From a checkpoint of a small transformer trained on Wikipedia.
Size: 11 layers, width 224, 4 heads of 64, MLP 640 GELU, vocabulary 8192, 9.47M parameters.
Architecture: LayerNorm before each block, learned positions, no biases in attention or MLP, untied embeddings.
MLP neurons of a small language model. Each row is named by its layer, matrix (up: input weights; down: output weights) and neuron, and shows model dimensions 0-223. Each number is 500 + 50 x the weight over its row's rms, rounded and kept within 0 to 999. Numbers have three digits each.
After each neuron's rows, "fires in" lists the words (lower case) most often at its 100 highest values on Wikipedia text that the model never trained on; "fires on" lists the tokens most often at its 100 highest values on Wikipedia text that the model never trained on.

L6.up153:454501482474520479554470422451386518481469588409415507426516466541519444575473532454531547511474491522446419534477514459550518454549577521596441503497527525573491505455510495469472562468502452507535488528437473450521474547513553464538463533500473493395516501514533555504553473466465641523525462478480484527526461458533440533503548527542415506514557429602411462426478607519528451549567524489600589553547550518438495584524516530525391488477387537539455634499531494472427585385495471480581528547518527532450497564404595482465522504508426451487525524483446442527574603548397508438541542566559524561504486494462434470581502521380458487523419441488481553465484519584531466501533
L6.down153:509531450498507507479530465494543473418503522475499533499524474526424509468582502508530459438512474495486512422532454478500413496489474465516538498564567519508573430506523569518503433492470563517479552491454567459509511471426474551578515523482536500491405483462472439411509536603463486509415538486549472422535522567585528484463575504451531544507390466443443524545487415540556511554437583476405503436449543558513517519402506453505543544550530511442594575529517606523536482539491543462486528484496528474460386477578436623518408556465174522508536480567530466495562556495526503502468403480460500482422502544507496555471490416510551525514523486569489482493482533461502536500494
fires in: "of", "the"
fires on: " of", " the"

L5.up67:400489471596497506516549459453463406462414495391589464501507520468580467513568566515506478388558566494513477666454519482601481539552467453464454452507454497525403505510530501484584492470455482577485493424505452410525513615453526458480515500523500484498555468519566507401438539527469413482476503503502524427524568488562503470487597569539502528535519420469537534574452539525566522445434550550497520519511494477492488450412501494547508410449402460520506525480430540559446534504507500453526469483481595578532418484461543539454595583521490450478485514475648430408523563471499504548474541474476533533475443470508588448450580540506561490456566539507539524499590468486499552368550
L5.down67:553480503447538543500481452525580548525532474549419415487552498495446550535574479579491456670528532485466441469536492510489523374501566583549474537493495481509497528471477433482548567464560529498485545530537494474581427520523518557552526543565447376485482465455469501507472423496484589483496542519528561613502425391428489472495515470559448525484554518488462446387481501447474500476562535408474500534484464569415482447553499514569456493567514539538472409547443465493444517482503438535506653584552490470470579511508508501594489489520395527599577529493423514574535477517429561419448446494445498409554553500480438537539525531493505537520538457505427455383518506472397456568555
fires in: "was", "is", "also", "years"
fires on: " was", " is", " also", " years", " re"

L7.up58:515540516599540546463477551506458478479494465436587495508449408459459490520469464458517430498573427437491612467454490555550502630527462460521533505412499462495527473531473532414439423541535417539586505337494431471513513609442467496511544436546536471509441442536539518437578472462343485536437515570467477531386446475521536456552475599445499438524406509503574578496553496550430489416436560516460479507489491495491558577565543401440471557485391430466535486512484530486444497460527507436423552465600547513508539544526570494464481500522567594409514483547499438477464477534460514516538493412479483522510485576545581523507503486499582496490570498474507513455531572564511468507462
L7.down58:554434493411534425531454443575582599618491508497554377466432510513503612540507488510528538591425490559443499515562547533534429433479476580456495486554533556537480541398387492486476510449504514472462452515471561479571493433504407513457530500449434492534504473470506532599526410555547572509592432418463596520519416512570534614534427502488437504449509510556507523515516461534464501585597415526543485400572560505509418528441513544449500422507595450501551477500541447439502554557493492508497485450514420479444471512487485496470446522533400564490477417606592430538524428556450501483482575476517475460435514454551519490490520502489515527412472452535495519518546503471432444511486
fires in: "it", "he", "she", "householder", "sqmi"
fires on: " it", " he", " she", "er", "mi"

L5.up166:473496364698501479511502550432418503553427501479456433454524499407541503450485544478518661468390489510560561527452522516530492443494461445443527557438622508555500482562383505561525481490522499418532509544486525459488426471421432431507499508538508521570431517477555473500517474485494560432496575534488513473546559459453533544501480459515486506430465493477442518489504485497502412475488554557604520475562597551494520545542462520435522442536488390515543491534505538448538462556490554522549484517593530416449389578411537520491485427481505502433516553509463515565470567441521510449596498531538509520478477486510562525569604431450587493558518561406494456487434482497518425505456
L5.down166:562519535502511473559512457583553475498577566490529489463528529363504507548461428491449427432338491517561544489462595592544537455481590515527501569384476426451426526481445517450448491452489500448449461459518557564449499510438534535452508522532494468494518439454370554585479466499563480540504483539526593580527462466524410538549493563598470452533491473521515503502574540470477492391504465527616423541499511542476502506461546435501564548533502475508559461450532511561591509478515444481554520509573454457530477507572537534615544508480499535525415502556526447504467470497411504586480499448401458447395573478623548509492508537473550430579538458419539500468503536503451518478581
fires in: "he", "his", "her", "most"
fires on: " he", " his", " her", " most", " an"

L6.up168:544467540466524501474504536504465629513530480508401471504488492471469458537516609527491445518454415471515439461501472512501596552582423532470464563600462505510468519463555429529485552497473509484459424479419485461542540602393537478480470494534424528440615478521546532507512489507536540501471511446563501502506504501516530550530515500489433518437497491562497502343391494547445518621515480543589564459477548565525435530486452560503438456539493494532451471432451452438474474386530502520551558620516471502524466399479576402479585482519472468477446399619427494535504528386477521501446461614486531483531581484518471511613497509384511567517539502421560533516520423506465528471487
L6.down168:461498578490421496426489467477472455481531476530470489535567576501494499474554481508484517463479479599488414496443577551518530525466469532523521496435526498510536490465481486526491407498458543475450540521473638477486490488528597610541488498409460478505537492467488536514559527625430496485489553472468513519461425399416554588482549438509542454595396524428525495477519553506436506460527385579495441394556557444441540534464529415589569493446556505527532575508481539492548500439562440536498494507542616599490526423489377422483375478540406536500480498483429485446570478445476586479589473544491488464468457489568534469572598512523542443432614531491507504510480530584488502492536
fires in: "with", "as", "including", "eagle", "ewell"
fires on: " with", " as", " E", " including", " A"

L8.up233:532474435465448580506445531435511539423504477421450519488563613477510451484530604477553543504530440489506421601366477529563544547452469556476515447533565524470408616520465530562466467443534455438446583530448489488454419514550541479541514591533473365509541470527499528448499547512389529518436545470490457587557557435468463507475491484535559486583536518521417560527524561570499477446514506530461529476529452456469454426617409561510451491598463531542561548520476547477442551524484458521534469529545529552530396547468575418548531478446486475506516520617514517489545532543449521487397483478517615512506490541460529505514503473464534513496553504474558612531446495620504568438444
L8.down233:604546545495471406445444503567512421469559482615494488480433463431524451549458527495474529540408556483513597492555481483484489462526501490462444521540481476392447476518596520541578542508484442460586569500456495470474438519472583596554533425602490500562466470513503531519462437570480518486421529522486529498483405462394491513547504541516490649568485445517564482497417450435473552510503453500494473526498473526413452489467491558538556474518637498475491493497516466525555475519500545506507470524429489445522551522511413593612500451515271430494429562474559484543465518458507463490516487531482530522457497457569467518479508618454455524524486462447518437570532482538545605540544
fires in: "was", "were", "as", "also", "been"
fires on: " was", " were", " 18", "Mar", " as", " also"

L8.up522:453456363513477536502472512509445502538409457436491453441417519483508424494539553571500462491480499511537463530350532427513528494474464518526580511460557445613439537557472501528425537529579493417572503535463439441442477561459453518514434481529531488481527465515596550490474502470515497518393411517545461426549610566503549563564524491423465606469508512494535481514465537437586488511463496487535576349519528518464490534515452621526496486604488434575557485578508533453542441412533499467488518420574517487522518511548494543459568498437531477442508490489466549535475522507517589525476527499435517596565493447454535515572503426480424529473503518537592458514398431525571560387453
L8.down522:438505518563468467573445487497490565451438602562538560418508514502545534454568490483422355514477543534421498480541527560454488506471475511427529399551483551459555499491457497559548517417468462468528568420499541427494497454391548561530552456633525496489522457486484526491422568486413533473542488462440453447437475455495456411556508565487515616520494457502564578470558530514429466461485531474457526465572491478528478551504530489555499525444466509550493551490472400538466467518464462473430557544453510575488467469455496540531516493538362476542538431494478483619408582495478560480476610463558506554472539619527412380440599593473488510439466522504519536520582548455507487527516
fires in: "one", "it", "a", "what"
fires on: " one", " it", "a", " what"

L5.up282:420558509461505511502445480516518531578438503510440524487508493519522423448543492504436521559474470464434523542462432443559468391451455501471524470423536452526451519380465428532416580503512491446468455466528489514512509544493496496540411432533445451528492479483493535515512466480423406594381414432514470437527630514521454525438567541500484452493478610475449510420566509487428508484615514532505552406593511502479420589545529451521526487593443480515538507433543418529504568527565454543570573473594570523534498462418506356519546515485491467504546515515472565460514444492518506585585483520540462555451525550519585507476566444517468489536553506448541638524476526542587453431449
L5.down282:500555509538499457419495474497485509507493602529514536528477407466494478447531521480556445476469474517478494521524486516500497540543509562588528513514517436464576497507477476542493432487500604507526542439479516526507429567538596524572599550590585578533415370466521434407487544477493615535505616533423448507439528508487518505507452500446599475494590419546458438534420431600537508452407503517545458462496546451444519513503499490448427421526456543615504570489406527464480546476395402459448495500530516517552570491471535528488453458422492482487459578525478420461530502380497501396559457476505552514487487488510454542575524475491442535605513466478514397545527538507424585595561
fires in: "of", "and", "that", "also", "in"
fires on: " of", " and", " that", "ing", " also", " In"

L5.up116:536518467618512500509564492466439589510461611499524511406548523481529514524442540535652555466470550537512457538518450559542448428445474532464526551345501555454489454488510401507561420511446522447540569503477452496540478497542383499535489505552428548516496480492565438495461507503404444469487391523459508504409545480478562461500507456438452524488447511539413505434580528452540475492484522504532587432539503566531529482552438521466555433430546437558476506433515508484480516477542458477558446480531544455410479485521473548462507453467535560442540479532584515541470519542436515503500461463597568499564393516490485560545501574408407464492424559466495416495572365480471500395411
L5.down116:518550459456510529519521456476447474458535471510457437545424524449498473469522486512386466395500501455505435514524482512521500515505504432521583496437509449512503439490514560460516536445437471541546484445598582524494536484395532517455534586484551578461565390474426550418450446408507517597515596562522600613563411484565475418429465583544484589436573551504508465572500508430508571477553464510481513525499537524563418504501565446469490423563505496533458542508478476475627485459465499453481565573598443530532445465517480537517481504508523535502447384548433460570510615486518524519513527527448530497479458612538543489445451417407603457563498561507530525511471549450439465431536
fires in: "his", "her", "most", "american"
fires on: " her", " his", " most", " American", " my", " all"

L8.up566:524484555544520445536315535493506443363444489531385484582495431500544436493418454460454452429531553456493495547471568542601495611488441526493460480441471533414447553426475485422527498445434523551472517474486476364534542571458515467576489564499531469517514441587540539460506552529480374528502550546577480520554468560497478543397529660529568473510526516516519528483518521559538470532413532492511520568503529463509492593411480513509490530481465517524508536501478442552422473399432473449541430549441464468511527473530566450475509489529536571501496509462591413461442549483494516524514467519467470456452460537477569474534553457511585521548566591511475489434466613508523515473459
L8.down566:559468477546598536479551473474582526626459499517456422552607472535523523501528530509499542497498434455461502501419506574537490420483453501468439446549556458506556438464488487517562524464537438500573542518498478577584369502619441558587441480538452547506443470449464465538531500434573581507540416479468547616509481497418525499473487436609469540463570513490638462503417476435481588588516482495440497446480580578434518443476550488488503477527563500504466435483450401430515521531482506493476527539497515601465545536385455516451508524437493521526488522418427454512520575444445602526396539535553545529524439452475511468483574458449473501568467468531490483486421471447538438558487
fires in: "was", "eventually", "she"
fires on: " was", " she", " eventually"

L6.up32:546555466546513489510497520517441530564486497515572554445471535531535463559489515457409478410462413435560494486418373427513520364510471509549412511456516489578493476434551495477467512518507506420465535528542449378644574567448587557514434527541485572432423566452537504559508463528460476474498483464536512540448444477521498502477529551524571494505499441496447482376459496511567537542508542486485446518482564523492414599415393496570491505471472596550432504533508456476524492492519470413470462585477533482491473554503587413499516504496490502502545504550479519546570534480504505530628499646433446520496522602464532542536594436456508554514476507534495493566564577529490493473369
L6.down32:497545541489475508420488531533498493576460574518466498537442502528503545571460528408569546437511519608455509530405519546593504546491417521558528471417558477467555469531632475495459497498441533461563469515600524533533508426460497640571463441490414504491587494533376481582452537411439492448557457560429573491572491566544530480550505501521427520463511493533413481552484423531489470440510487542502520501505579489497489546452508525499413394503434495493507454534567568503605580482437560526461514504504543554478416498462432526528501487350450503600505525441514417466424568444447417542543526415488504524494452510573526435492483499530514529534494464372512530544475551487419467521511
fires in: "on", "with"
fires on: " on", "ing", " with", "e"

L6.up307:483525542459529507582457467464426482513452449447598499483480545378485497592549551543510525583506495411576543478454552468495514518508487511528546533507437492559490530523485443499521509509454459495586527400480399474443521563466556450445483414503458570494545447605558529490418540528492458521453444467407549480502490370480536497557533524498432551501544383466561584475515556458481486393493546690494484510534489506595498499595516512558479536560491504634466442520470566422497550536536490544451546565559512494547521516464535485545541491453501568521557518562492449478401425501560543537385540426490443572402514564423438500525526483538516492423528515480565555499524511540475540449536
L6.down307:475571455438525559476552527494455480500482512521440510482469546578472518546498413446551583548545465472462477502469513500454523545512476438544517458555523472475386514551453453462427481552508551501432449479559688517483503518560555505456509549436503556594536463542524541452529500432554514500588541417581485504492481516492375332400599558516475549474510526479560557512504454522502519500532466579499340525529449451410483464483476505539530398412444497521385479516550523591484505462456568434584543509549535518501523543487491555513451472529391516450497531551524528565475458485524497514544476613468439454509529518503505536386532393457461566543448513521422541545561509479476470468493
fires in: "was", "is", "being", "are"
fires on: " was", " is", " being", " are"

L6.up557:531508482528475520398453462516416517430545484428483469475532457430509454556480560468496512490581466518523526551415507439549523545564467490383472498398486496513527538527473464492530447502481499514603463531524459456469388500452412478518443451571464399491536497562530522493435506530447542567547432504490488418487486448529519538568493579478470494585394496596606629543452493491467508509501460545544545525482545471570521534515484538461450474500479415566515497454520565415527573514560468551471434436565510469473472623455533500565479474532548545459438516494621383509534603409504586502498599498519553527425367507495495472524575559505587477481440608463546538484531466436510543519464
L6.down557:478583473510474572534547485415526514575439500493416486550611564588471529520552496508453445546491517489567503431469397520483582392437611533502515436518563364480543418471456551497614549480480452493472531505482498572540387599464544453556534541552521504557427493449422447537533458491475514461472489394499498446538452559549626576417549488539582469581524451458462585529502552506540491476481503483470439486552579421448538487449546483535502566448539504545512448426540398529511523452499462500459497539572491550503520541531447448570522510427486545437533540547483477569538525519394415530474424530474475428458542542511446517455493486441506461564467464541477448442440479540503415477441
fires in: "he", "was", "is", "soprano"
fires on: " he", " was", " is", "pr", "c"

L8.up159:500421431464483552551522501476440554567502525418477564471540563590528513485547455533549544530400559458562517459449374419550415483470500540441476501529543481527518568412512527485482527403576558572590416414540471488540478596456440468551486584587493472495476463491537496487548494457417629520486502507537431511481516508547470531555415536458498497510553519498506492403554545476494596447513531510536447515465496524420472570494502452436441471527523455480499531475468476428521517367411531508514561440557515539459518534458549414494548548506504419455513419511556531545504489528484525446604395567591466465510548473403434493609515447463445526534563512471527566490514507579513391501411
L8.down159:548448517667515526548503492458494505565516426554488483442488465493495503553449529587503543486551498509471466535638524553462469467489473500523465541537501582523575428514483493518528470452488440481556464438483451443533450584516468453464431462552582562436441542517435414520521471548443520450548533584495568561535511493404492458551451434528440560499472589438500549533543549418462492542444592535518481389417453555526529384586504537477528574451565444502529487488543468495466410519587523458528516593432483383432502444521574539530538489544518556578464423524546540531514475477479501510443552523571574468497492513528549561545477443544508427427442489431509416505406520387446512537433
fires in: "the", "that", "this", "which"
fires on: " the", " that", " this", " which"

L5.up124:473521439632550504477517506420423486557545536445515451460355560476565465575457530539559584442511545472594509383531603550601499404558474427435559522417514496558459480556442515511524562459522519482603507495564500453473488513477490476567501462484407475509500523535547475511485494516449545502495524503542423484487585550510508420581508566439485495474520457508477420438502567524620551490523527516594490533519519546438530501579503534427395481601543469518482523456460439502553478457427459483513484493514590494478468490434550431496503466495493416465502560506572467577589567475491535528444526550548520508475477475410482543628577451440488451492487529458499574507501354526484461514429
L5.down124:562551623489523457583599441466527582454477441504461534514612498582374515503549430419480397508442437454402582527438455542500499515445479530445445503600612426509552563497443433486521385537498513474497432538349515544542499466550537507433477512538511514567502511541420496464520524485495465502470490506474593501526501509530467554481546497607502545523463363513443469493573559454400548426470533450465525511545508518446453490460504511546539488623516529473512470488525510567510422551562510565513455544458502481582539479491512469500583493500486555487502417505490464515464470515511467504568504428466459417513544489478424423505567504537478462549447422496566476433409532498573430416519
fires in: "who", "she", "his", "an", "her", "he"
fires on: " who", " an", " She", " his", " her", " she"

L7.up639:551375489601529519555524491498362525673429502487542418472570552435570492544504584529549591489505516520581508580480498463416466511482563424425476428425510591532540522553496437505520479490571447510562498514455420478506520502466496484441465539537450582483459484528533470500488494481531547535495490523472505491460608465512631545526664444433511432533490427469488435505482479614524484413483525515490467476478498531540413569551506539501514414554544532556466510507470482485455546537494520559608507533481529511495447548514485450459558540513520453429491479493545556654453503479533483545446424468571553501475480507408548513497477517452563547464471525436521411458475464455573555505429
L7.down639:522519510529491546566523441466470536423489500505428500521456474499480474483471450492473456491528530504488469496482543444431499571497526623498498465515446566585491445444543485553454397491499493419577528482530673553556545521562431528370485473404596390567510467505433524495436500505519482471462543496447491490542534514522427476471530414570567455465426530595527465601508483536458569549523529496624522461581500524528527596531495542475436496496539537483428446469539625491500454529442428499510508448527482400573358469492523477555466468500429458456499524490472569486524491476466492558497484487538555613458518590550520457326491474489501498551475579531511532514499443500444583568500
fires in: "s", "his"
fires on: "s", " his"

L5.up377:429458481560546525446481459470382546523514574429511506550486416465549472537508530464415443472463472478479480545442477448528422515518529498460562583379472582414474485464529447514543389492532388468586459526479506492548460533445479458488457509553503594477586511590551548561428462500478560543470449397564461443526553523572533542483607511558485526444500481446501498577534515522396427521435541551510445541567457492442415422515433544588500372540426483472437635528548507599474495521594491401569455501505544514546463463458614542483537454473477480478521589539453546476507552551495473465461484543453410565500505526530476505481531552508477513496468531484555592515482483458501553487526
L5.down377:517488517564439488642503530451521501464485489492436458550525522494472440497463570429509448391572461462448506519427511491510566494563512398545576552552536528513445433465569537514481599544535557631468464425611482503533453486526503466475600469567479522461498451519480435402514480521467502540554492469481485579435459461536433495511509532464465456550469596498466614407588488444584497484519552516534571556499493525458535464453507518423465656478472462462529513467495451457540471487523545591369575487524557524569501413504529414580461481446487546470483496513464397461536446460470505448479538398479510491459525522483492497432561546514566471649552440509514505583558519515520449467490
fires in: "of", "and"
fires on: " of", " and", "ed"

L5.up100:426492475565506450576469587365486417466553500472535491455516553558616439493480523426437408503535571453580556478502490596524605509546496447491544463379530500546475470498429529585498519494490438443585485453513510446464448507396515417505557525518531450490482508492605512541503496547524465505492387491444472499471510549493502510575483441506552424557475489475487464409566598581396510396531525538562487461535540534515510589550438468526428499549591515472465461411495514424565574489482492504510412513424535488504480477526616527443516414507518558440533502519614507508522549501525597556466495467534525449437467511499518519510511488421472497515548562481487522452535460553516413445379
L5.down100:536538518442541554500526461528523459483398491483487537534513440435463493491440510511449438586525498521441435429496423568492469464467526516461448536566551536514577464556539503551443549524423515542502482532530639542534508419568462529509511479511482460474473481592575540494551502378554535399438480526508499531411563558543473440362470466490480460487452439407551424547416528491466507548517537527451465523482503603475585538495548456463604467518513581476508453560525553547389539548578583563494435470545544500507471530376505497392505587435475546535464473485460539507475491515489538506546472518549416458454442518496551488491378548564520599433495506559444438487503536412485574410558
fires in: "he", "not", "she", "it", "most"
fires on: " he", " not", " she", " it", " most"

L5.up129:510502511572505506505545458543480429523450531475543446451535388497570498483518594539511478389506524440552517527471531506506467590539436460479465393435518559474394486504522444469508569529559513549606569432505426474527448517415522519543488432563452461547466540479561523500480552477447459508364335490472448451421637560556528543506516501428431500513451454447432537573417535548490522427421536535505578479526519522578541538517462499484493484597558506594515515401562490501438557493555410512426458486549519426473459482449520481501577498536521499516550527463577538457525584424482561587448493508491547536527453465467595467402522534526494535475471532461502444532529456496569481416470
L5.down129:545525459474508578481430433466596524447486563481501580477448533525382546481443518476456425564507510520515416541586476433552518478469576522541467578508453535493400506445501469493374530539490527578504499540516615472462506421518589538446522549442444517488519422493493543478506504483396522514578584583467518544532442456456474429538458538514467514598515509471424573547483538511462460516578442526481408436549488421452568481493548486528504552472456433495498531488485545563495438593535504442530514441470531441536597567523510466602455587477571426459571452579461500474412556504424461400420532525478475541510527639502440466559522445443506500473519521535590539560498474478430547510446
fires in: "they", "a", "also", "s", "couples"
fires on: " they", "s", " a", " also"

L6.up9:410444489537513507529454376538428532521438608424564515396556475424536443502592513547554532514525548543556448516478461483459473557538522532504495459479454519515530507505517483475524473413539517501519480519459444450444457439428534467553458561535511483479485503475531499355380544510457497524435440478485431424453565555439487519486587528335545502595500468429471427602416604516554453462563550494530568511556521535562510580405551532480417481543601449514525527496501497387474482504554432449536503478539553487508422495520504493510507477507513548411533536420568452602587593520519539464516542447586501564530524497471462494453502494503523524555503510466490411477468527541566437423481
L6.down9:474605466507482493530554477427469511519476465472511544551495519515508523512408552493518451618491519459576478502410556497572518441476549506448585544435571450442414485551471480614406474529553489415545419489556505471559524488545505472566446489531515426513445471566582643572480536468525459601480534527529516486474494523497507477490563371482509401570448502557458478496504431583558489451566592457499468400570562536461378545556432549537462452503471520528487559488552598502505489514499454404553475443585514471538487459442486489499468559419344514418519475466512582503548489491481506578466482433487532499484425406505469557541438495525505542491521496481549505502523469502550491611436
fires in: "s"
fires on: "s"

L7.up616:412512483555465587463429561423451490472448578411443497475562479469524484528518483470442493560449483464497430413455526476476521556506480521492561478478472525569437628490499496569528570481490594507519504535503454411515556548531504471643463495474374423499584482583593564440524486565470517500471484452386523566438571544562537434458444526510440499486513421435392414557484555472427525511602492519517479515557437543505440519528490544409510553498505621551517503527534437427419536499488443451512548537507598454509469508441481453508549436447468512540513598447570569512562512493442556452560472517506511561426381442480513453548448472539521528548483500480563519519509541532552421490519
L7.down616:619463544487500460484552447601536449521590411505401566496487411541361514505547492495515607510539494501476630522528562496534505461596480466541490503519496442497595384532461459439543458492501461518564482507576671498439514469530500545463448487487582497485466479460526499505509484545575480501473536563571515572554494484446562480532505381479467627447494511488484487491524481537453494538429506542457532567543478538502467462516465560517565481454563544462474508455552518481508467559528497441479456469449470476345535430537506514500460533532323536518537522534468541505437445497491473422458504555531515441495480526447461514560447473524511527491430569508488359449487521436455617518473
fires in: "the"
fires on: " the"

L5.up300:384543425519527547475531498368394490589486576425514589482515468484510507590581488411517553510467547609561456374508498526474472483501550506512553469549508446523527489548529481523508487455586462380582537526472481478554491451540510455576470551488462538458442456582505482440544427495474616432475448397396419625521494487508482486530453477470531544525528463516577450548557514460536551536604546457506487495520553505457521512510468489516475486507492520545523499484474473457533498496455505493500561543503532416483514532476495418505543514487503534421540548399477627524490466540467507359598407477567567546525501463518481472503466517436408535461430489444457544406542493552549383531490
L5.down300:536472497463525497503498620445491474496492521439470417491438432480527481517443483597523507442561430475398544510498531583541488461554475492549471498448529464527500447497574479598496451512499491602514490469588451446426441534553524554538523479570575535492563509455410447524540509423525419470529582481506500593484476559559529510489487455524405659533516505641507554512465496487470466481465496535478522511463569502540469379539444478418477535474511446486519510490513448398572406502447531468580581438542455472427515521437525516487487560568345500547453560530529450478505546469578561530412525533463523497486481505539493511645498494539585528492474485394528417440460483502481593557548
fires in: "the", "every"
fires on: " the", " every"

L5.up582:522505579562523543506552492457506499486495543473490556427407435435492426532496462460464617543471364535442554516519497463545483485519462508440512507476571462524444503476413449526495447424458589504514530454445487503485414433581510493528354482516477551523595533496456480521503499441563534462474548413622454444532563614538441580512568515509475508477501547522452463460499461452442524554493536562500533524560524478531492423491440494468574440606470476521462620490510526419460447514522438510495527491537645461520401456414467493502410420503501545497461617580505555618468392461495434471477517625545544517469482468473462524549523527542557504543478541422538510499479488452501530461535
L5.down582:503461478542524492410511469591572491537512495487539489462546420577456550482482518581482546486579466427510454533472452521452509373483491560540510468450539497508442544448487479491502521476515458420496422573534553551573444484554505473452529497497433431540594565510472477520387513534509593463509466535503476437458493520592498537504427403507538461469457482498533564573545459525564436531569527534555454318479508589474474560545501487434484500507572515415483505486504501517538427440490441457474539522407514461402406426474519540569421533448559483518511562423512577568528485523476443618379502422561535602465488444544539492580422533500570472472518490444528599509422539477563530514510
fires in: "and", "or"
fires on: " and", " or"

L6.up252:515569473495460481547588460455469536529454487589356437535528495518523433417477440590394479436423502517438501462546486454465476458547426435491485498463570439457524442428508482575471460538516601441450565556504469518483487402619555472512524504484524459499480552496533554513506514528475452472479571494512501508421579524565437535411495466523533560507535510581547503461457560556502622595505518525461519524592543523465447397534533499413577427516593450541432535475486572512482435498519510466554548510575488536510509598428461469492473571431475467511468507520469563578532484514412431486556407531580523452430462497473546432468534505570523481485383480477499558436469452386525538575524
L6.down252:555489508473494510468475569558568483491496376517577506515554496535400518543488569476536487496531492383599581510500489568484514560433527626458494510434561516481525543437478555414485525475538485498567585489493444408515460437430546480592441473491512510458480395499495472458451486509488519569412464535521525516567536473481522549524543534493551506517450385454516392502528504507489449454391517517521504465475491449578522511473524557512411516511478473510404543454427458453507592456387539502428500500403469508437574560505619554483554488506434488567574559526637392432527508482588569567408505481518449559504498466492550483468507481489562425507442527464572474461515569500509443436429
fires in: "and", "schoutedeni"
fires on: " and", "ed"

L5.up505:470541433519466579555442420433418516548481618382593486517572495536517550522423529537477502518556434466490449446450415510450545454548603547456501464443465453502447529592498454536511511574568417450589493386484463485446493475547458490553470499540522571478526451554475531550484482495472573523485409417480471519437536528517441525548497524341590567542493496492572546495496556348470508449481543576464481511517445501505495503456434498526465485489477500517494519571527421509517468519620488431558506491521524446506548586493509467499572469491487551467588528615538539434481435539483567569509458484488537527442364541501421471543493565555420506474405452483530521543527446500534479565506
L5.down505:462521459562501473488535509419444498338428473497543500545483459529541454494506536491566460415552448536424510482491524503482459559492379417526497406579525424478499470569506434535481422548438518446478503555492513585451441571571513461547497572443509501482548478576436552464558541443400419614590458501515514469491487478548549496499500560541423477459513429561464532535457449525529428566549551400487450488501507475456500524524504440534513427450490469461438517449531575629472501466548518554499470395525472501494530530503442465530517507534474467469464525585550531637467489456569498528609571510581428530472507554546479454412554510496427562530501471483554487520470575488594555400401
fires in: "and", "only"
fires on: " and", " only"

L6.up29:510508583520519520533473421405456565551482564495510541434538621482574437548525491515387594547503455452475458514470465543480486468478470523488499552415513429560437574443511512546502443589519502420523507423469482523462485404554482479522367481489487506456528520517494467466482499534526527506422432347515439564449576563522457515514504562471518504487579569586524506473511543491560615523463496543521539508495528525602470475441385509557494430627525503497456453475451425539491421505534454502512520589444575395503455478448534464476518438475497488479484498518501393521541424554425428476517442618564500511482506509492462482523573450399498541480438536529554617430500451516505430556520
L6.down29:454568495526451508543505426448452525563522480596461602537479591507529515567548524479522535496589514453582562392445539531476518529483449439458551515501477518483462531513532479442473525590486525472534440448465457499444512503499480481474469446468564525535514491536537495497565530554552488475516488473497496395527485444497538527540463480508525506493446405574439537594570470490501443460549505559518445446437474476452428426495611447533450549412421472518481387519491449517588390544511527475440519501385533524433476460572425486447605372550440627515397525470504503518558453486597421547534466426471571477441541498512439441534570548481504465575451561545543571550432588461428521450475
fires in: "and", "or"
fires on: " and", " or", " to"